config.yaml
activation: "swiglu"
lr_head: 0.00715
warmup_steps: 339
batch_tokens: 32768
seq_len: 128
doc_mask: false
MLP neurons of a small language model. Each row is named by its layer, matrix (gate and up: input weights) and neuron, and shows model dimensions 0-95. Each number is 500 + 50 x the weight over its row's rms, rounded and kept within 0 to 999. Numbers have three digits each. A neuron's up and down rows have the sign that makes its largest values positive.
After each neuron's rows, "fires in" lists the words (lower case) most often at its 100 highest values on Wikipedia text that the model never trained on; "fires after" lists the tokens most often just before its 100 highest values on Wikipedia text that the model never trained on.

L2.gate98:512515454416590469491503539548476529510552506448550504472548470564445478401539459531480431494500477468507497505580514514460436471467484541413500426525500453477464544430449532583535566448510507464522509450415472556446525415506467514492462538501541462601506530562588491478425516592493534477
L2.up98:535510434564561592532480500512507505523423521364497538507478367473513470522559456522491408455534470471446497433507558486492503490578543562530447469447447523511550481519512525540464524457345580488530588498458575633518538477447537443454521446475519513465470648515483524489493496523446522412
fires in: "in"
fires after: ".", "-", " F"

L5.gate365:583428447395536563472424503502578545504517476463496554555569512504464496487521572482402513465510510496455509528546516452532381615490458546533501386532533459462484559395511490630489546506497515465525436511419424522558423477439528481472505427533516480588400510562450477468512467528563505499
L5.up365:409539527537485506465505528496487579599481560390460549411551505560454565464444571478548467436428470520459401478539411469500491512478446548602473385485501457537566522471572416513540535527535527517459566622483566492443488561476488588487529473468484434441468475500543531583515500493451473412
fires in: "he", "heber"
fires after: ".", ",", ".\n\n"

L13.gate155:483592489448543633473482496539477420534455512459518489415463413511491529560466421409635566541396586502472506442566522460498505514521414485508504592557501470495535526451437411477423547486574474503541462533526399481531431406455487511453437499507458474564473593513589461570451484524488479554
L13.up155:527576463498370461442559443488487467516486518465509522475426520421560574512520524532475480528436581578468533440572475531556439495500546477474446462594453457544515498442583446461489568514426508493513488536457451554484572492531481512470558440525510541504529588412544530542508526457503615547
fires in: "a", "his", "its", "the", "s"
fires after: " and", ".", ","

L11.gate296:574520472566529699508516425474505495561528500509568558457492446641439451545608436516463516464464511561416482511520494462462525492487388516549635641512538543533485457509516444482427556473537523557551527456422449477507467499536511522449550511440494490450529462553517461479412550481544604465
L11.up296:493511534507535560480543466449503479436565510487541547547505427497498472518502519425522412483470535513501547539542516631448453431414541410572505555494559494519521540552509531558496599490561538471528476530410529558557447454514466524532422568579474610472439373539572480502576463409498508441
fires in: "on", "at", "date"
fires after: ".", " an", ".\n\n", " |", ",", " \""

L2.gate5:491473479556482471512458499545423488499495482470469566497503629517523490450493531477553505482519439538479584436532595515430506444408570541524509450526521495546533600601516456418442431553500525490568561445526547577514495398624523569506494568596570513488559519620474403588434554435495532453
L2.up5:425459494462524422562535444489486587468511511583428466455424593434527508477528411540550626497566476489499465493502566529458556439511444452431478452578515473499452539434581433502458492526516461452597508467499518577494629524554503511456466495520536448525585448503449529509492499537533548516
fires in: "states", "country", "kingdom", "colombia"
fires after: " United", " Colomb", " Reg"

L5.gate110:578498405514489505557616449557509477488489489585490530508603534458570476483498484492502603525457502480460534503431494490488471439475508507535551427420441507521441496543524511546462606641500429527550467524517401568486437534552564512496504459546488521506480563528512534511452482498474599527
L5.up110:463444531497441507497515536488526532416502598471507509483582511498515496548598479520514573512435508517501523433567506533485483473431476452500490509491446451471473497485417484493533483560505492434526532552562507462593502470562528531472457504432454576514443444478518480486504542459524478639
fires in: "this", "it", "the", "he", "who", "she"
fires after: ".", " footballer", " =\n\n"

L7.gate285:432544581491449494478573490491499548531415544499597514475614481447485585505478464457363411547465454524498451423556643500480509545504568499513575488549499471418519561497504454515470540527503431521522463491496473540508421449434473452515452560512451438456552596664406479501572473466501558434
L7.up285:508509426549534424451528516482474449549549479533604434413511546514538516547506525550415509536440478556574522530513533474562493527532472458455499439556480538526644563428453463536588537429561468512554471446491548508410426448503566474510520461488501489506482511486463548488555495493500463569
fires in: "in", "as", "at", "of", "with"
fires after: " and", ",", " that", " as", " but", "As"

L5.gate143:528452558464476523427598473521541432532548489492515487540554494515483498525388460465488638485586595509525475534529484478477473473517558514448552464543403419507453546412521443504422495472424358547445530510541541509522462542459434474561547488523528539523388510493470471467517535558446467519
L5.up143:509492547472529521508439518492545498594467473495534440522583572539384555518488445545538543566513535536512464469508467505450477482508453504481538498528495564617437461463556392488519495547530466513382465482543511464555478522427410553585503531513498489502531530516462432557511475524528394513
fires in: "well", "www", "website", "self"
fires after: " as", "-", " a", " the", ":", " to"

L2.gate411:473460444530490480370491505486419523500539494523486521520588446432653524552531452532543562439504527531440473474480528447424440517454517563510570517562515447509463493411445544483533543513512580538443511511494519453526496451434406518504509632475516519528490433511529533544483492488402462439
L2.up411:482507490521500515500411455521568510552499588516374551475497536477582538557440570537521486478513490577502522587490468549430546392532422602464427539434501558544455568510489484596402598579440468425430486484530566495532492501404579568541445527415455575430536484523556461472502526488484480475
fires in: "2000", "00", "30"
fires after: " ", "20", ".", ":", "19"

L3.gate442:538500411461442486549474412625523521624465532497438561557515504477516494491520473349522480439582449454476505549590460534495467570535492501574566524567555562446457485441494605546476567536619536520483504431515484563570503505468553480430472437544593533515460542481548492464315466449474561565
L3.up442:573567489625405459518468426509576469549520521453431424602499501459561535384517499466435524573427470507449431608597504557495408399550476517487555568502517467531445547517507506397565553495536552483452487479499579461463463531465433497422524573442543538521521572519529516562495473460472598411
fires in: "which"
fires after: ",", " in", " of"

L3.gate235:534514442389493507541565484499617561471499535595550536488585513513445538504491521406517484455505451617406504506593456477512410425489568517488514527459518436515513529492531447515463458529538615489468484468497464521458395452515440574522546559487555554493480459532464576443527480477495547584
L3.up235:479606480451516509481536483422524637548588431506476502429519477630492531554560516557490470536588435583541553473427521398512478495450421467509481511545557454598427514489492477558459574480515424509502503428499456558491514526435480457574545495356559489610428488581495477461468560518534478420
fires in: "as", "in", "according", "by"
fires after: ".", ".\n\n"

L9.gate22:523545416468455503456512554522570476453554471465412505587463437517596513418535452566424600471546405538438450521530475539500504511502445572540466507477519468462468512457441544538561567573547497508564508517453481514494460507504433486429500451559586528609433499516435474568485481474458537516
L9.up22:439452473498584626531539471574463567422444527476424481524435565480441493538479488436588503504410482487446500459556507514488470539514584428506496590496425465459557550486499497415473677485545574508460413465476470476500444425490373454518455565472581534502524459432452532541423424498509627549
fires in: "which", "at", "as", "when", "what", "that"
fires after: ",", "."

L12.gate64:489498439420456558511525426596476452572491536598549542515511527490581543507525441485514427574415475468486548455514527474513459508426545480525468513561555496387527483459594475537452495522472482566425444507450500624574461364514582483456484574590463508500563506490463383523452470540502470467
L12.up64:476473532401515562544478491581472418473526445558498448457451478456477550496491414527549466533489508491467548460458475473484474561336565521409477471564567506496478481509488437524465454509474468553452510559461498530573546449486556535575509603416604485522494484474620417478511433606422495448
fires in: "he", "she", "then", "lunsford"
fires after: ",", ".", " when", "uns", " He", " where"

L5.gate76:531562554490488527530476438437468481472513600605589543525528505471540495504510470538542553526408487497466502520479467529405500583369545542526486520499523450627438551354483432456489546588459569475548472458507535477482495509480499486539534480510374480572409448551525408531496488566517477497
L5.up76:543565570463510580481498422475504498454404532484553534384552496401510407509415408485516481530478565466413507457546524517454506619465515471434513402563543537573470518576586543571534480503534508459496548515499511476459467496543495507568564558541472546649572497508477471474458520528566483479
fires in: "well", "early", "year", "late", "rebuilt", "final"
fires after: " the", " as", " reb", " a", " in"

L3.gate206:466430399496509495495540467546554542532489527496447468533606581521601573551473513517503572501465486486429512459521465491409360476562515575526557575521507463544579499458430460468487501574479455575506549467476494493502529524533445554507518544515532493578391511537513491537448598605475487556
L3.up206:444459509517504496565467477439393543526419560533546504534546562488571545444517562471432485522426465509472556468450467526568498507574526551559485555503572534542510493587466474507497448501487513396531428419521501463476550548529550511523452619436568468441476499369574592493464514502476509523
fires in: "2000", "00", "50", "500"
fires after: " ", "20", ".", ":"

L3.gate251:530528434475418579446439432493564543388416456576586532448518459493471541490472503464517529483518477472414468585488481459501440566438463534599507540533412428555450531624459608525466466610520543414463543520449461540467562555542483453462537469489528581493592457474498497460513446590444606529
L3.up251:552553482486414512430509378510499520456416428462597541486569504499537528486506526470491554553477481505439541474566447506492533459456492538522571487592453406504426581477518550530544475537545430503485460489536466517511561503511450528500354450550569584553622514486565487397449526583475571525
fires in: "the"
fires after: ".", "\"."

L2.gate63:539522474531509532432496483484497531521509431402554519571446486549500488452528541507499466426529486454498494460492576455450568462475530542643433513493510497489419441510518459520368534591489493474492471484519450442549591421469549505497532541537515448486537458476471379504543549493574524518
L2.up63:483525502475460508436495438478499508463508409482579521550518535506502486438471534637492373416482449458515567478482604435550484453503544555642457482452480510466530497516539468509462408503543533586451550530458530428542512461456527551535547547533407414477462367496510403494526502549557414433
fires in: "18", "19", "1898", "1872"
fires after: " ", " (", " +", ".", ":"

L3.gate146:524458496479418606510586428550500578482486496548553567465510468525475505581561586443544481555456505511516470563577492504471492642463516493404448488459512484452490506529460591528379552563521494497492471464507493561586505447587461476537546491518559495498506564391508477374530507538500474552
L3.up146:467517502532442514496492463538534476500548502585520534501549414509508407584510500490513508503447488483450537493481528367480452494480516601521511469517520427488458521436508592528536554542472502497612402536379518469501475507581561453572545511499500470536365459450512502460485415437468521356
fires in: "she"
fires after: ".", ",", " that"

L11.gate225:561517498485534498500621471544502523401453407533455484551552512592477476430490466607500482485411411437516489507546496533550518478532469501492434514541477553510620579529522539540476434470576435564498549431412375388523543488561542481430479443520423465532504557520421543438528540592528507521
L11.up225:556560564454529401528532576547466466544542491547479459493452538488426376390454413552524436497508537511528600574521561527564514510485497474559486469579500490506552511502468447514505477534493495550429505465423532523485477448542538531455640532469398586505574525464515447406466524498528512541
fires in: "was", "as", "became", "appointed", "elected", "been"
fires after: " was", " he", " He", " served", " she"

L8.gate208:471522462505427576499588472565567499498533528555500391489468522418471428510500533426491478497437508582495541517443590601452475502444482515501530528494473518467387546499587465405415457522483465492428497497507485454559385437554574501503504578468496558518515562555533489443504420630474496412
L8.up208:438502536496534474483405511469490421637454395485524434477602501443475531479511540555331470485520521554443417577400517577471601528458513468526494521557542521457519543523508529504506469463378501498552544483485492463479509520542435518563530498557535527505443514579479467496490456507535496496
fires in: "well", "early", "long", "mid", "nearly", "about"
fires after: " as", " in", " at", " from", " and"

L2.gate156:452474493487466575542532440581452497453584499539532567514476487561484472539561535515591554498592471471505444517513473460414601497441530566496481453512584526546433541422517520513420511557427527490422507508436571456550430459583509547584497442590565513469495497481474510497563444503452494520
L2.up156:460472456479451551483540534466493629516537477490522436553555450505477522476545496450487506523516471450595495578591514506477454543575386515426506483481494390524548483466521568569453635465506611451530456492461466606413488499472526476528501537475488423524501498469577457413478399502540502404
fires in: "she", "he", "has", "having", "have", "had"
fires after: ".", ",", ".\n\n"

L8.gate368:517420473420459501499493443438511439503513531552564507552556460461454571513517618496521567495431510441461564452464427588431466445454649520462504477458494528372421499512459482535461404506487466549520505443489472569375517570461534419554493463504578512557493489478570507478507549538541449612
L8.up368:481520521543532467563532415418523502450497457445468453511587481505501428382443558490495451457444527557505560551512514510533615527523564575431497365497521506523530447496446483492485474478596469539426466527460488437530475477488518453477495462449557522471569477479523523534545519480567524519
fires in: "2018", "2021", "2024", "2025", "2022"
fires after: "20", "19"

L9.gate366:591556562450574469476573497650493500526556424575523415483448517529412503537567525477529582533567473481514498515515508534453434494529474425516500533548447574515496556423454484540459433492517444489515573540497485575487400459542495463523498435481470420543425591539456498445478612558460527505
L9.up366:486530512505486444494471496502521505565495504525481525492442464487585531476514408543610504520430459551517513570594437529513609508528533532492427504553464500584518510598498565509523500586504510547470421410492469535506460487420420562485508486568455448495579448491434475497419560607540466542
fires in: "was", "appointed", "elected", "is", "being"
fires after: " was", ")", " he", " He", " and"

L12.gate169:501550459423500583544535510525546515506497483477524496589532376536492469485485554477550581491502454572497509507504402465453496432494457498586473505401503515498547572425598526475406482519523432509499478539510426441499457556630535509499499573512558500531474467541485419423472559595455546511
L12.up169:606550432509427522551450457448525556423527528544446531499509474486508494510547567489557512485445504492430509537580514525469384492460416465515487568466468523475476562467537573462337446517634519455396470494557467406449523573547572525463439552554482542494498448571579465510437578573453526462
fires in: "the", "s"
fires after: " was", " is", " of", " as", " became"